Weights of a small GPT-style language model, trained from scratch on English Wikipedia.
Size: 8 layers, 9 heads of 64, MLP 2304 SwiGLU, 58.3M parameters.
Architecture: rotary positions, no biases in attention or MLP.
Training: a variant of Adam for these matrices, 683M tokens, 10416 steps.
MLP neurons of a small language model. Each row is named by its layer, matrix (down: output weights) and neuron, and shows model dimensions 112-207. Each number is 128 + 32 x the weight over its row's rms, rounded and kept within 0 to 255. A neuron's up and down rows have the sign that makes its largest values positive.
After each neuron's rows, "raises" lists the tokens whose logits its output raises most directly, leaving later layers aside.

L5.down1121 [125  98 112 129 164 118 105  21  86 121  82 123  93 165 150 110 158  87 102  81 161 118 184  82 106 155 112  78 204 108 117 133 112 157 141 171  69 166 166 182 115 121 100 131 184 143 106 122 148 159 116 122 167 141 108 100 103 154  78  94  97 114  74 149 132 124 143 151 157 138 148 107 137 124 112 136 101 160 193 103 165 162  97 121 156 110 167 152 114 126 115 136 135 113  93 150]
raises: "unt", "he", "fer", "hn", "ber"

L5.down2074 [135 158 190 138 181 154 167 141  71 120 110  96 103 162 125 161 100 114 130  83 137 140  72 142 100 126 146 149 173 103 132 148 113 150 128 126 117 103 152 126 115 129 127  85 135 135 100 123 107  95 156 154 111 125 161 137 118 109 147 139 164 100 101  99  73  69 162  75  86 102 139 114  59 121  98 137 105 144 166 134 143 115 160 157 172  63 103 120 105  88  96 214 116 148  80  72]
raises: " they", " it", " she", " there", " he"

L5.down752 [141 186 120 115 139 106 110 155 170 102 185 131 133 117  72 140  66 109 119 109  79 106 109  87 144 152  82 122  58 146 145 147 105  97 159 130 105 105 111 139  66 161 126 105 149 153 175 166 159 145 120  62 148  68 138 133 124 100 176 128 118 109  84  67 111 106 155 171 125  72 118 156 116  88 110 119 155  85 131 157  77  60 187  92 113 147 141 126 132 237  91 201 111 130 139 136]
raises: "%", "rons", "8", "6", "3"

L5.down1404 [ 85 130 156 155 119 133 130 103  98 121 148 112 122 138 147  82 112  61 163 132 177 116 105 140  93 113 196  95  91 158 136 135 141  90 103 145 138  92 123 103 103 189 167 115  98 169 131 104 212 124 102 138 147 116 170 144 106 102 205 118 138 162 111 157 114 109 157 164 118 173  97  95 168 134 136 159 111 157  73 153 163 150 154 131 131 155  95 178 168 197 130 112  80 188 145 122]
raises: "r", "re", "ral", "raw", " way"

L5.down890 [125  97 169 140 112  88  51 113 144 125 115 148 106 139  60 132 160 211  93 141 123 122  82 163 122 153 116 165 118 175 154 152 143 122 143 150  79 195 134  99 150 176 141 148 116 135 148 153 118 134 149 127 101 180  27 129  73 119 134 100 145 144 155 130 121 114 126 151 150 145 162 138 185 103 138 189 124 128 150 111 147 129 144 118 148 112 183 140 185 159 178 125 118  99 182  71]
raises: " have", " are", " include", " were", " provide"

L5.down2275 [141 134 104 123  95 174 178  84 127 139  79  63 107 136 140 115 167 112  84 146  98 162 113 136 105 133 126 119 113 145 133  84 163 131 160 116 151 134  89  99 160  88 124 148 106 155 146 154 174  89 129 137 105 131 106 135 186 128 116 119 121 108 167 129 108 170  74 106 119 118 208 147 138 117  91 105 116 135 151 125 153 137  93 150 135 153 137 193  84 137 110 141  97  78  90  91]
raises: "ry", "rel", "ity", "act", "um"

L5.down557 [151 140 151  94  89 124 143 130 172  98 149 143  82 110  91 186  94 124 116  31 169 156  71 141 161 165 138  83 184 114 173  84 106 119 161 160 125  69  95 110 135  98 121 130 146 106 102 123  84 172 109 147 129  96 125 139 127 138 150 104 198 163 141  90  81 150 171  71  99 114 158 172 131 124 134 166 146 110 150 126 115 120  99 141 147 134 150 139 139  78 125 136 138 117 146 149]
raises: " they", " there", " can", " has", " are"

L5.down1266 [162 114 132 116 106 219 175 112 132 107 125 114 157 177 142 110  90 131 127 102 118 135 101 113 155 180 108 141  58 105 101 100 138 153 111 114 124 129 113 118 141 120 113 129 125 125 188 142 125 172 113 149  95 113 151 129 127 153  60 110 125 101 121 137 164 114 139 174 102  90 108 126 141  89 109  96 133 116  35 178  97 151 131  79 155 121 134 144 105  68  87 123 147 163 103 140]
raises: "ami", "gu", "ishi", "jo", "ji"

L5.down802 [147 148 116 195 117 143  74 212 128 122  51 101 138 137 116 144 100 114 107 126 106 165 107 162 109  49 118 147 120 115 103 126 148 144 131 154 130 124  91 122 126  89  95 143 157  86 131 168 114 113 133  70  86  87 150 136 173 115 138 119 191 147 149 136 201 166 117 156 124 115 167 122  82 185 104  92 104 167  63 155  98  84  71 120 140 160 127 149 133 126 125 123 109 152 134 134]
raises: "age", "aging", "ive", "ages", "aged"

L5.down1383 [105 165 151 114 110 149 109  95  69 141 161 121 155 159 132 119 128 131 163 162 163  90 116 165 107 137 199 156 116 144  85 100 113 114 120 132 105 158 172 156 109 152 102 210 111 172 199 122  96 105 148 154 127 123 124  91 121 112 158 128 125 140 173 152 143 114 144  87  96 139 149 134 157 144 139 147 147 130  74 162 150 166 127 117 186 105 160 116 139   0 135 154 109  75 135  96]
raises: " are", " were", " have", " include", "hip"

L5.down1322 [104  79  88  82 149 103 172 139 112  61 120 105 135 159 126  63 157 102  86 159  74 105  60 103 182 125 116 138 140 111 122  70 105 134  96 133 135 180 109 110 103 147  92 122 115 162  89 124 105 103 163 162 109 133 138 198 151 142 135 136  95 126  75 111  61  67  99  65 119 160 115  67 149 107  91 149 132 101 216 164 129 122 136 162 111 115 135 130 124 205  92  57 184 162 129 104]
raises: "ure", "ura", "ush", "uro", "ub"

L5.down1998 [ 82 115 138  95 135 123  92  66 115  95 115 127 116 126  88  76 125 154 177 107 121 131 119 170 130 192 180 186 108 154 148  92  98 112  96 122 118 168 150 132 157 156 127 140 151 163 204 208 148 113 105 166 145 142  94 118  64 131 117  93 118 106  74 138 165 103 105 126 119 150 103  90 135 105  72 142 142 103 123 106  86 125 133  92 153 138 131 162 144 104 148 153 168 143 164  71]
raises: " are", " were", " include", " have", " themselves"